python train.py --num_hidden_layers=11 --hidden_size=256 --num_attention_heads=2 --num_key_value_heads=2 --head_dim=64 --intermediate_size=1024 --vocab_size=16384 --hidden_act="gelu" --norm="rmsnorm" --norm_place="pre" --norm_eps=1e-06 --positions="rope" --rope_theta=10000.0 --rope_fraction=0.25 --qk_norm=false --attn_scale=0.125 --bias="all" --tie_word_embeddings=false --parallel_block=true --extras=["capped logits"] --init="normal" --init_std_qkv=0.0195 --init_std_o=0.0 --init_std_up=0.0195 --init_std_down=0.0 --optimizer="adamw" --learning_rate=0.00176 --beta1=0.9 --beta2=0.99 --weight_decay=0.11 --lr_head=0.00571 --max_grad_norm=1.0 --warmup_steps=385 --schedule="wsd" --decay_fraction=1.0 --decay_shape="linear" --final_lr_fraction=0.0 --batch_tokens=[32768, 65536] --max_seq_len=256 --doc_mask=true --train_tokens=252000000 --max_steps=5126 --dataset="wikipedia_en"
MLP neurons of a small language model. Each row is named by its layer, matrix (down: output weights) and neuron, and shows model dimensions 0-127. Each number is 128 + 24 x the weight over its row's rms, rounded and kept within 0 to 255. Numbers have three digits each.
A block is one neuron, or neurons of one layer that tend to fire together. After each block is what it responds to, as a language model described it from the Wikipedia text at the highest values.

L2.down139:117110112125115126177142166178101119137152118118133132101109120113136124116094124108125117121171116131113128182128126137120101134155098150093145127185162158077089132130091167096143092089148128143149103099141139096124087150161092154149111091141118124185138136172136124110115136106091126124168142093086142143129095112141164117115127117100131149069108085123179145144113137147124099188187
L2.down170:096113105113097096145124124152101119083145108136094147106131089172134131166117136131121120146140131143146153160113117125138161110127110111150122141145149159151144154120134121157099084134106151177138153103139143115147092090105080100165089137122143110089129129135101145118152067145148130135107098093088097126104134138166098154133102130123134143090123121085154126209171113080139091173140
L2.down302:119138127105126115155101116115157110115130142134137179147148125106147150098106138112113114143105101120153109149111099162113141104108145135130136169161148112146129148116178091103102113156147124189167137144140145137139121135153101140125118110160109088122111146134127127084144111150089142134157081153151140128139125086075152121126139108100131093123069101169126154130116141070142115130109
L2.down346:126161139122177096104110104123081131098120117130158113156115090125146152184131149146165154126133150153103116137140135127114120156132138112154127106144133121181119129118166098144084154127182163135090089117141112110155122132126162138134143096140081153135120152138087152144119120142111164166124141117096145084149124151159107140186119121155127150132127148098155157109150107069115138137135
L2.down383:146145155141122098134105128140146121131134128147121164079092148138103132126109169135115142201112109144148110123083106154126124132139096116134140148128141146127141131133162106137104102178149113125137149135128140125170106124109141140125106205146144154138143127115150155152096137109105145118092127117125168146197139113152118142127115131114144166131104112123107139161146116114091137145134
L2.down565:106168113134111067154127127098125125152169118174138112060076132086158119141111125139141104119131135137187135128160112118115102142136102120167135124131180118165104107139145115206145127114113133124147156141170138144132159145156062120101136128143097115133140165134155143119111175117100137135132148112144119116113111122082141129130143152113128141097120115155118163152168129123146139107130
L2.down600:123112118074175141113155120086085123150131102136086153146139097105134140127129097128126096169156136063093175121151150140131138139112120143114109143157170150113145129148129145154158148131147113137104131170126120121161112135110164122138138094147170128114103120154126129124103148099112135131146146111161114152147124115107133096092117131145104173091113111108146100117110126133122167129163
L2.down625:117113117160097087137091106151095117174133125091148129120134128118144128146150140100112118129144108182135123140073154122103144138103115127145118142168108145160157141099171119156129153137116117093137162160124108101137134129098106107150117111098078103056112153151124126132097130134106166135116113104122084123094113132141101092159106122147131142094081101101125144192127122122105133145166
L2.down665:139130134095097111119108125119187097121123162129102091114138202128138153123088155109156106114154120144109124152137113131085117134077109093131130094158100142148074122151133134128154152135155093138124187130146129121106127174174125125120128130107122101153109123147115111121119151092097072120143109114144098129110090192124186114127098112108128116143103140127148135129148131125106110136166
L2.down698:145114142097120123134151160148150096129137205120153170090103114126103101140134125129121143178168055102120114121170145101157082178135113134104119119126180136109168149108117134158144105141137095119142117167150152123189107142116128148167153152121160127152116101134158125150114112155107146119139121118147154178164139104093143132104102143101107175117152149124128127114097103133123136130145
L2.down714:131069114138101111137142111152131151154152117114120151114133156131101129086100118120156139143119130160104150143109128104137120161120120146127165126164158146130072135165088162149104117107149112127123127147128112098123124129137140118108113113133070128137103129151126065087155112102109119116118118094181143156095120077114140150142133128110133125118095085169110097141126157090149117135152
L2.down723:081131148111136143125106159137119151140157078132137117138094141109124123173152080162119121141182128171131113166130111113125128113164201111115112141151109134169094205143126114127099124100106105104127090077133166153093140157150099142106150103110170155137130164177127123109136133177150120120137126091146122155114118117160125141134093153130131170084128132145106144159130119138137156092130
L2.down877:155094114092139113118136126174127100125125173144083117122113084135130104130117158137140108105087129127147119116147110146165119127142145117144158118130148116074109196139142150110150151085119122131124081134137167127130097172111138109124137146118125134157140134133147139105115124132136120134154150126084101145088147084142092157167149131130143188129176150140126119152119102073170107132093
L2.down988:097172146118113116164111136148132134115140088106080157100101135100107101154107092114145135128188136140105111188143113105146128116117129133097132091182135133193120139156082109097103087112124120145138138124117135119095114166133092141136112106098134163166140165146143075102145107153138145097142094094118122150136080122150123140108095152105111121088137129128123120145131169131126092126152
L2.down1007:103108084118146093157166168140118127138165126117115164092137107138141114122101113123156118077163128155146100156116100151105134123135096119142143131168151117087144143141092101095121094097151102145144099124125146128089105134167077149090145105141133116146103163138104141133141134132102121119167112133133120124091111075116147114115147129100143153091111114105151113114114131174127110200133
L2.down1010:118100123131152124109139102152099108170122141109114133105070095146112146147121116136093139137156169086138136105170149138125122121145115134081118143112121132106132156116182116168158167150129144159131095143093043117201099143109153134112145146148176145088140143156125128144125104133107151113163068114155111145119135069109135107135108097109104162114119111125137162148146142083100108123165
Infobox list dashes. Line-initial hyphen bullets in infobox-style key: value lists (Stages:, Opened:, Website:), and "and" joining paired nouns or clauses in prose.

L7.down380:108170143129138115115147114139138089132144124170123117166112126124144136162131148134112122073133101117116111147128135098170155147155140151144114111101125126177117099153114132183107106133142108121123091104096127098144133128150150118095146096092118145112107098144135149113130125129145166171124133137123073131105140184144118153141118127147115111109116111142140174121152117095112130094121
L7.down528:109120122112131135122133103145133126091145134120160119128149134149108142164108139137154112135140102140106138079141087108106103142121112116098077113131127160156127118135157159157123150150114109116096162108120134181157108145131138130164134130139102143140196136103125107129129149115111114134136131112146073124125121108152116174149096152133085157124135091139146097103087144057104151120135
L7.down676:142154152119116116127134182115145132152123091122149129130141108170140144154066150103100102149166112136105142134139125108127106155110140119114116151148127173127103120147150111112127140144192132098135113110091122123143119138109123162128132143099154119133148137085110102113125149102101097149098147116134104139085115120097114137100132153144133150107104127146113101145155105105110134132149
L7.down758:109104150123154116114154123124137109145120104162110141088165146152137141101122153109143108149149176139146128099135132077144141111121132145123104119116152123133148116107153139143171103159115150113094133128113094117150145095124126112117116150127162143102113175108128113184132130110126087131101166134201129112146156146102114130170136125110151149149131128135141033145134137098140103099140
Wiki table cell separators. Pipe separators and opening parentheses inside Wikipedia tables, mostly header rows (| GF | GA) and number rows such as climate data (21.2 (70.2)); scattered word pieces and digits in prose occur too.

L7.down151:101148145134145168140137099154092128153104117167136138173096106145091143158083126115129130112110111164132132160166183152114132166158077157145118139137121136121111143184133144128153150086150143127167124150117143124162117123129099105122128168126132122128128140147151130157151158158096133132134153123119078124090182146124125144109112156094084056081187139126134121129113155129131145139144
L7.down177:143176152155110130129126148122133137073100135142125151135130153138150141135169116119129110138118131132134098149144135132144176110109119158120167122146090130101088118102126092131117127120139126111117146117089153166164171130141110144146106135152129121103173129134147128129159181104147118122141150151116123092105098123107123135146157143125092151107128140143118136120129162017179151166154
L7.down421:108138094162114128120132170127106122188154169114148098133114114131121129130100132137187132075126120101111114118162133108115124120127153111107114126139100144151146134113124153089128161113109115092152112134117150150125138117152148098115130100125113106165106122143131078118137091139151109127111165095206111121120132114085139148133112127096141081140149124142135081118135139230127108135118
L7.down856:114098156124154183117113096118142157107067098116101114164089137143110135165139141096114123126108148174097134132156120138125158161130075134111150170132097101102127163142108154116134112107176098139128115112142144172155149066106124128138109119127129099143105126124126157137105148120096158092162142162101078150147101097134143146154151119103094146127136120152119171119070146084109134130113
Physical description continuations. Mid-word pieces and linking verbs like are or is in physical descriptions of animals, shells and buildings, e.g. dors-al, st-ained, margins are.

L7.down28:144115146079095135070163142150130084093105180126099154162136136060138140158159163063147127144124135136142149113131144132123152167115193139097127125155155163169177094127163135115119134150121142135141088131139128109125132137131113125113138098157119154095137137138138162093117135158102118100113127144155144071140113127113184128114118130122121116127137166151111177092169132150149160098122
L7.down129:126126147106141085093086130117105100120127135085125116104129157164114100116105124153128107152122105095132068134159154146141122134167144136134121173095148109140138157138130114097138135117102136107081120168097111148141135160119121154112149137144141120138149113154124156099151111120109148168105115115175110103124167129127096064122134086156154103097126114139100130166135115163128138151162
L7.down616:132105117110130120146133158103106108240111123134097103155131099122116116118124115126123146108116138141146132128201138121105137138135105184139129146154137114149135112138099147128087093136143106148138104104121141117148107101115109156082111127100131141113126131128118117122114154133112143115123135124201124166112128113095119123154095142147118126125151109143137128108126141221126103103166
L7.down695:161165104142120133141164147095115151171111140104104143142133158115112159096136143103163147087174138159129123107167141114118154171139137093127117138094137155160181109097074121199144129143122178142143156143132127146143126114127137083129117093157132075102110155115136144170139113116152118132131130131133127141131164143136158137145082184110139121082122140104098112110139093177121117119148
Relational prepositions before noun phrases. Prepositions that open a noun-phrase relation, such as with, by, under, without, despite, or due to, often at a clause or line start, as in "With Pete Rugolo" or "presided over by".

L5.down760:118158162120133128128126120149145128076146084133097125131111150125145150108114117135139119119111096140106104120157105148111139100069138120120143116131122146102133120148151087126167142096126146102156139076091153120104092118100108110090177093157172108126140125110135141124115131112121117137129119172140124142143127115110069130118146131116165139126169084137131128133195112094140154150166
Non-Latin byte fragments. Byte pieces of CJK, Thai, Cyrillic or accented letters inside names (鈴木, Khazad-dûm), plus "a" after "is", "as" after "known", and closing title "=".

L5.down725:144115122111105138125133105133156146219152129141161141115158132107125107116142142131115132108093122172152159134139136113139132155128143109131104139152137097100107093119100130121109128139125120136133142122104126139149094116137139138150133119094150130170118146172109142096168083111156126136167110125142126169127112102105154118145155146145150118124139056116136140132120140246108119145127
Function word after proper name. Prepositions, articles and colons right after a place, organization or other proper name, e.g. "from Kirchberg to", "Naro Space Center in South Korea to", "Kettering Town:".

L5.down469:126128129145123102139098110118125125163127128128146095170113161121117108108085119146089124148149147130124113150116131151096123136098126046115125134156133083112121162125158160073143105115128113089124090095136161135104103138160132137145108196148101157115128151145137150137133149120137124125108124118162098188102140123131086138119177102140114152101106104146136112197106117139112133122166
Templated text and word fragments. Table cell pipes and repeated headers such as Goals, unit tokens after numbers (1.73 m, /sqmi), "Species of" entries, and inner pieces of rare words (Abdu'l, Upavishtha).

L2.down54:122117145105119162139130135145082156148123123153140125165108099111141113108100104159159114107125100128096129141135112167138136166163099140113144121088132080095172153129136135098173115114117136139147123115095136133147142121131131070127118112103109075143085113155118119139149107141092106109167118148152094135131098143116146169176110144106122178160112150097108137108137145096086162191116
L2.down204:110122105167121143085109111104126130146152086113091129131083113159140139159133133104162122109146133124102127114167116151158101104073120160161085157156128105130136135112127092124123106124134147137149114093126157116145116142134141078110155142158119147110131091140148145156117181105118105182118120132123100115146141124094116130151154165116110096107157164143076128155128114099150160133136
L2.down347:101166090123160142114125092142083105123111117116136116119168147098156129144149130151119124104104125161079144116119115164102117129124180111129154145117129082123164117088122123142110109131121083102112133130158126176162143144165112107159107132105123131087106116103140139127148101132117130084144147128159091105165124131109120100126146139128185137082145119111136136106116166131130136151103
L2.down394:113098064151139155130115107122140137116179135121161077100123131138082114119098124097105129136142109127132164146145095140135145187141134098131112099103126136117087141124106085093101115117093102130083157125113113151162147133104109106170112129110102140122142175142122128121119110145105174152155152128134114137126149155119128137148120171097133156096154122152171158093129132100080168183090
L2.down413:153107115113141148077088165158117130069109125136115141145113134122112130111153120135130123119136105103108112132114128108106107121093150163186104134098138121105113135120151092107120123094133101100168083109121100142162078103075134104100163125128145116161113148131098145107117116160165158123145131104147106140117152184143096088055113107164115129094115134119106147136154091059135094157129
L2.down508:134134154125106138131112129135144174092068142118119085107149129114154098087135161083099131143183152102115156138128088103132104124124118163122134122116129122111091150121105081115130129117116133135152096106139125119152096146101115153152110111132118144151161117125127097091092132091113129128161130122110092151165193121131116138151116131147096131122139148079152143126141162061142158106121
L2.down543:150112126128135127127096097144158155145133133150123081082126079120142141155092079120130133143113114088167142152131186177129123151124114111128124170136127131089169135153121147093152112119158142140156126112151126109132109107137153061156092174151139114157106133141124131102127087156128144130191144116092087157097138135139098123106118142119165111146133156122134101119113132125094166160145
L2.down598:128116117133113108145127091132119107047125136149154105121135103094125113156137115117143148117162105108144147131094143127130166088100114120141114152134112141127120137161143129101137171129146115171160121130123093104126151148067129129127131137132141144143129127144124121099139137154110114112109074131135093131097128120076094105128109137090090175160133103136126118122153116045139142157120
L2.down633:097164135109162093128100138128104101167134162141108085092100171113108130135130129120130074112152100154149115107113109105130119108128134086137124090134146122131136099131146135146112137102148143128143132140138071133117107114152164127159144154097156123159129134158114096054103074133110111127147100125157135202151143156104162125148089104105144130147107131113124120109093104138162100085159
L2.down748:146137122116093134120190145122164165133150105118096138099128072137114153122175119138097133133146107112125157079113162122075129167095102163115131126147140150086157073116135125131126150123076101093151144149127101116121138108117122176099149149149120119116114108083125106161166120072172099147131138149118134107076134122118124097129098136097137139101126153105141156142094114111167084160155
L2.down794:147105087135126155143188111152106145090162128149127150120166151119128103119140116107163145125143137133130108114164139133154168119122114102161101113122082135128134097175100136116095140099130119124140139136143109163108121157128181084131122139114158136141141096143093136162137154161131155119120093098076079137119149154159136176101136119142168165136132125097133169138174155121119181166122
L2.down801:137132112108141115103110133124199133126152153119121125095106157113157084150127108148147083123139085166161141110095098160113149174084163152136120154150128093142141133085134095107164145147122130151125125101114089112148137141109129102113091119151072083108173096151151123167147098175127111139139122159151112131106154161099134087104137114077132166128137155104122186147162131081125128127137
L2.down802:145107167113139130119134128133138127113142132082123142169084127123161130123120122151154131127111124138105165103139153135128123134113147133104136141159184101136114086132091094132127145119108142100121130143131124136148109156159133128141124120185163147165103086123136136147152120130138105085130118106153149122110115177146100104127164151135113175129193131119098134158146129110134110146087
L2.down905:159124123129133133102117115117145119071068122122162059130137144130123135120121114124149110081147084121139099113103103122088135095120128138141087151098142133120114091124164109102109151149118161130137154096121111148137109140077104122109158133136164141156108135113142129055146105152119148132121106091062108115102142150118073109130123090117172105118134127139133150129136111060116119145128
L2.down939:176134127138159143115115110086135130092080097168122086172140129124118091124130128139098128145098141132124101152109144122165144135087104121152125203135134069154116159097163106131123119138137111118129070124114118134096150137133121093097132113105118162108148137128146151095128111150104112100099134114192111160130116137079179114108131110164123154127150088158148108136120089141097122127134
L2.down973:103136159143149095143170111112105113175081167102104093128133148101169132129151160164140066118132084105185155110130127127121135126089116118110128162128124129101133116113149170177117133131099131130099117152153087126135120146141126114171134126125135114138141098150141110125141098068164158135101148113147149108137139106081140087144142150105135172120160094094184143132149077175105073133118
Function words mid-clause. Short function words continuing a clause after a verb or preposition, such as to, the, a, be (merged with… to, located in… the); also coordinate slashes and mid-name word pieces.

L2.down115:091153119131148110117151083163149123103174148115141121100160173137087119135136113144109087118142145123120090083128117100123171126124098125121106141112119146109151110088154172130104086132140128137150106143085109115167088102120129098157115114165110068117114124133133136183149126148127110114092113140150167172157129133107191132117161143166129079127176123112126122095133138070110144106129
L2.down142:078138165123133133125171125123103144111128115130127146112110136115086163091154084097132122176161124118128089140080114142143109119118163112130164174093143165138148128116138097129112171182130099109144119117125135127114093080117133133113142097093158149143144109130138134104147178120133114113123129111087141136161116080116126151146121102089150109135207092127104116093149177114102145095153
L2.down147:148143109118139124141155133130114143115154131091090105145152127085138117131143128099157154130142136146167095128160102070146104080092101119098122154132154073121153096105148124154087146156140149129098171128094163100151146160157139124149115123155128086142139153117107125123134092129099161152103151133145084120140149118116114117170124137149144124126123124137119144132108165120121135133094
L2.down321:134145184085175148127133130096108143103121137139133085124137127110145150125150122131131141112178128138083146183120100119156147123115105103118137134104086129152145147133137114081156160133101146103155122136104152103163152137125132142107141142114119172141143136109113117128135114103152155147138126143107094120155132123133139089165083111158106121079116123110143146111173131115079134115138
L2.down333:121147155144166176161176134119112136152144112105105130130125104156116092141126123132111100151145102101133140124066143117097158138147147129152164147126086107103125142142124114155132156143143116116104177142096152142115097164164087147114147119138135119092130126138084127112115133128144094171119130141164124178147113147136124105111134118117089166105109141108102103168105127171083126125093
L2.down391:156125154091108133150163147126111113117165108101142145146137093133120139086125133163082134099095102163114094116126096168142123114148139117108156162146118118115136094140096134087096127140132127077095105073127160143120085118154160105115106116148107144081136141176128155110128134132099143100131098160122096134135148132099132118099129068110113126142112107114165150125114170125105128132112
L2.down397:175092147134107132119107080101130108138102144123111112094100111132138096103140145110135163189120126135148116131118151131134155162065124106142150136127129114134167155143123116129123138136087166088126126086127126109134095130134134142139165142160125111087112109117120117148136081135095147115124112127152116158151152103076095152117116168136137089127130126161126105135153158140124101137104
L2.down447:160092112117105143145113108159136116137126104093122124097126167149126163138123176146183134139124164153128144115136118114137146128101139202144138092144138112111155158100099128116096124105124115118168150147115127123090124147151164141172116108126124127145100126126129083093131119099112124140147106135117119137050124126130151121160112108117117061145098127114091151145167135171133132139141
L2.down462:133161170157102125140156117092141139106075144078159115118089147122141139144105139130188108112119096118093101115109115104102144133120119157096135105104156066113100121108125150163121106151121102142114168105141164126134159147131133111185106123105132125120101154153159112126143101101119136142137119148121172108163123128122146151117166173141139155123125150135130181078160152105119108146095
L2.down574:102136101109131125111116120128110174093093123165099158111132142133100138123069090081149160095136075142085129173136125128099141114071151129125127134113112160125097123147174113118175127154143127121148154106109142122130148137103112137111131111121132136085161134134113136081150137117159105091178152168093118122151120142114116134126125133115153135089165121118092103140098122109089147141117
L2.down738:135102102118106121140166107142151114115098102108093151136112137142166130135119126126122136083113175114134137118127100133092167119118109150109104106087114120126169174113087120109111102132142138137125141102102076116139099126158136141157077091136114139124114078112088125106147118157184107142112100171162134106144105083095137136145146050135088108125132132107110132139163176113114117157150
L2.down864:110147143111136119115144145099064142124102123153140124170147139131118153047104087146165159103121175137144094120139106101123169099140116109100127112117150147181128101145139088126166109142118148097159141122097123112149126161111134124084132105077151142107138102132137135120132120151131106111181113100156125107144169136131153134102122151150136113094124132116116110120143157107144121151187
L2.down897:097148144089136154139142135087089161113123129139160117126142153135103131063121110083152123168115138118140079150107105129123115102141139124130129169148182150182151130127110098106128167133117147129163132140119158102162149126105076152140141103088199122162147142091111163081143139124092127138141103147101106146127143089149152146112131106104186107118154099142137093107145135096133152161160
L2.down947:123134148119153127124145148124130119158132118108110111147121092122096150140130101135134136125111145162141122139156149118101099147128138141084140131160094108112129120110083140089107130202115128128120104093120116144124127102131129147099115134109116137144122113150104151122175156145172116114100139164084166137157125082145104150121099076135130129128155150140139150101110162173102158146163
L2.down983:128166168072155164143132155093091131107150118118127135150098179125129144090138152074132123133113138099155145122130134133114102172128157152095126158143146132172138112141119152136182159185117166165159111141096147126173099132146118145157123120126141130120163143113115133132099120148128138156139170139157119117160143133098107143150102142151176155094111153077126105110148138072124140116138
L2.down998:107125110155121126140137103143113168150118102145112114119110124143108126130168083123176113162159126150105131103126117095131117157123148122130129110181168163140168121135090113119064103153152143144116160141169116108133137158149147108131087106104151154148131133160158103103109130137153135109170173100087147138191155117154171160104120123134128123137127112148124107123129142126162123145137
Agent-introducing prepositions. Mostly "by" (also "with", "to", "from") linking a work to its maker in credits, e.g. directed by, released by, compositions by.

L2.down34:162139132111132141138139123162087112142127120129163101097117129110182129137151117144103148124145112134135097147111136136091105145113139136139123118104098137133148094139130077122132112103085103119102133170170105107124094136087102145116095146150135166103112117161122111134082095124168113113179157178150115140122145113130113115147082111112154097134145124152138087158100163100113132146105
L2.down76:095137099136091088117125138145149138136119137098133125108132128148146124118120104090082103096145112104175122151174133139088157180140126129112165140095129134119102176097093124119109118136104134163127128135150106174134117139151119154138127127181089140097171159130173125144120161064109149146123142142120128140113091108119066133140137124069111130132173098085102086126127149095161118144150
L2.down166:130124106088146128128098144135088111187134144093159125111090148139121149126131148124115102095103136120126092130090118158099094124130125135097126151154150149131149126091126096146113129135116124144127101110111123126158116128164110123164077094085114162105160144151129147130144135151111143158120153146123131122158147093132169114160134125137097124131093110102116131147112152133114091123117
L2.down184:141134072096098132118100175147176144121114147152130178113182136080104138161140118131145108128126144099119131103147153134134148134097134123102148136119146154096164154137093119112130094141166156150122136144135147138110104146152150140097140143115105142109144143103146097125161152110085126115132100116126156132133093126128141129117123147126144119159127119110112107161111090083175093104129
L2.down243:122119150136113105069139141189139135072146144103119133143141130122128138136115138068115124134166154107121122164122156135114144147108131136139116139131134170116139125116094133136141064124154172137123165148171088123154130113122163143093109127125103133132053168122149177107137100099126128104115153098160124139105134130093110146118148143091109150147118131126108089166122097097138083119139
L2.down268:121109103115147126135076114133146129131124155118115119116147150134130083137106144136159139106136186129105117153122145142154137105103113126128136165237150094133150128138093105089089104118128087125121120177150107126130087144114108134132117108109105149144112142115155096120156149136118123111092144136155121121072139090106143129138142161086138115104103128123119167118149144137144118112156
L2.down343:132113178069118113116161134110137143133137106112155141141098126153131104112135138146128157159104129142125132102135104117109182154156155125137126126106130110124064099101185162124117107128091090196158138130124079114140131116163117133169152148108120133149159107100138124146124139058145139128108175145171129103082094135150136130168154159151131139134134148085174142138129144129101153125104
L2.down463:126108134134132124125136105106122080149129132067143104155106119142129124119153145119118125095131131105135148108136096093158108153163160134092141090108151154138141130103127155097164081154108073084160113082134131117143114111155158154107138155131090141144117142108119146133127129112151108153101086115122184129129119155101143114167120169128143095128139148153131067116099140099113100077124
L2.down676:156145075147144180114116139129124134128142111120155131112125114130148123123132104126139101115128138153154109142120106134147155160122160145137115133118139131150177164111160138138112164114118109143134140153121090086170121125143088124105141181140125118151106115128123109137127129138138124112109103160158150136126083148126158108119147140124096130135084122151159144154091110107096141101125
L2.down694:099106132180126135112157133162094130156170129139107113155130119103109168103143148140133122133142104121147123122122147135144099138127128129124123098116165127114152078139133168156134137156123133138165162146128113140182141112096136080134104084138145093089151115137159125126143114169129160155095127124184117105139123184092152104143115128138118093129148115149170131145136170126144124104100
L2.down744:114112167107098119119108123152136125108163102077112141114134127110141120138129096135156092106163138141134115107093132110124142106126117113149104129118121126117150115119103116111117120112133134146153141140145097151172116085095112174119123120166113151131125176164123133142107105096126138108131096124113128146111133143146080102127118131107132119121081117107101122160131112098096121138161
L2.down754:136133106122126153137108137112149118087126142107142153115118126136157157051130121114150126114148119132128122139154132132126163121128130137131145134085112128102121145163128117124151151136155107143145115166149147109153149118128154146143137160154108147116155130089098141138140131087154095113098134125167152065111092113087088120142100138138111104129103081162123112136141124074153078124098
L2.down810:115139111163154163107128169125170112121141104148149178107119146072133126135089135105116147155151108114148150153159139151163108132111138135135109169146147137117124156119147121177131148103123131165165121128121170118175125156114096107150152115115120133142151111109112101144099156158125121134129102137167147128125096169097142138160101140170154096154153114129124099123133114086101138101103
L2.down913:189104113117134132104154116090144154114132156097125150121079095176147124121126151126123128134148108125138099120114091131148139148132142133152162162102116149108163104122144141155126108178157156142114109089145111116157112139124134104097147126126109100110113104106123125143124097153114141125112100133157148112145124150106129156123157108116102120164141182117170140126176104074128112098134
L2.down925:135132071101129128158148106161142146100152130123112130114118145142117147096115118060121158127177140082140117197156158118110118128101136107160114123114154135146128125154151101137080130114133118141136128165136123107169137128180139119132065156139193115112101130124155119130129103089129111162194130122132106152138140133118109118092134137127110080140123121102132133151134144096140104135139
L2.down975:112104107165132143125111136139071097131152126134127129145075099112135126130175128120149126156118093096131077128099126100097094112089125106124118123117114133093087105121160131127132125138127084135106122143148140142150120073126135099135101114155113135122138078160181106123106192131139143149136171111140089134136077119138072119117091170104145100091127130177134077119122129111115130139139
Table cell separators. Pipe separators and digits inside numeric Wikipedia tables (stats, votes, medal counts), plus weaker hits on "to" after verbs like decided, and capital H starting names.

L5.down686:116118138133127098143134140162100149226149127113082148147141155139161127121104141125154150127138150151113131132093117127127137099140129151139134115124129117145124120164110153137070109087118114148105127106106134131056135105108139154143108125123118136128152142116087148157140101143136134179100141086137159149141138168122170156143123122097124141140123114128137134119125136255184119129110
List and table row markers. Line-initial "-" bullets or "|" table pipes starting a new row in infoboxes, credit lists and tables, e.g. "- Website:", "| Allmusic".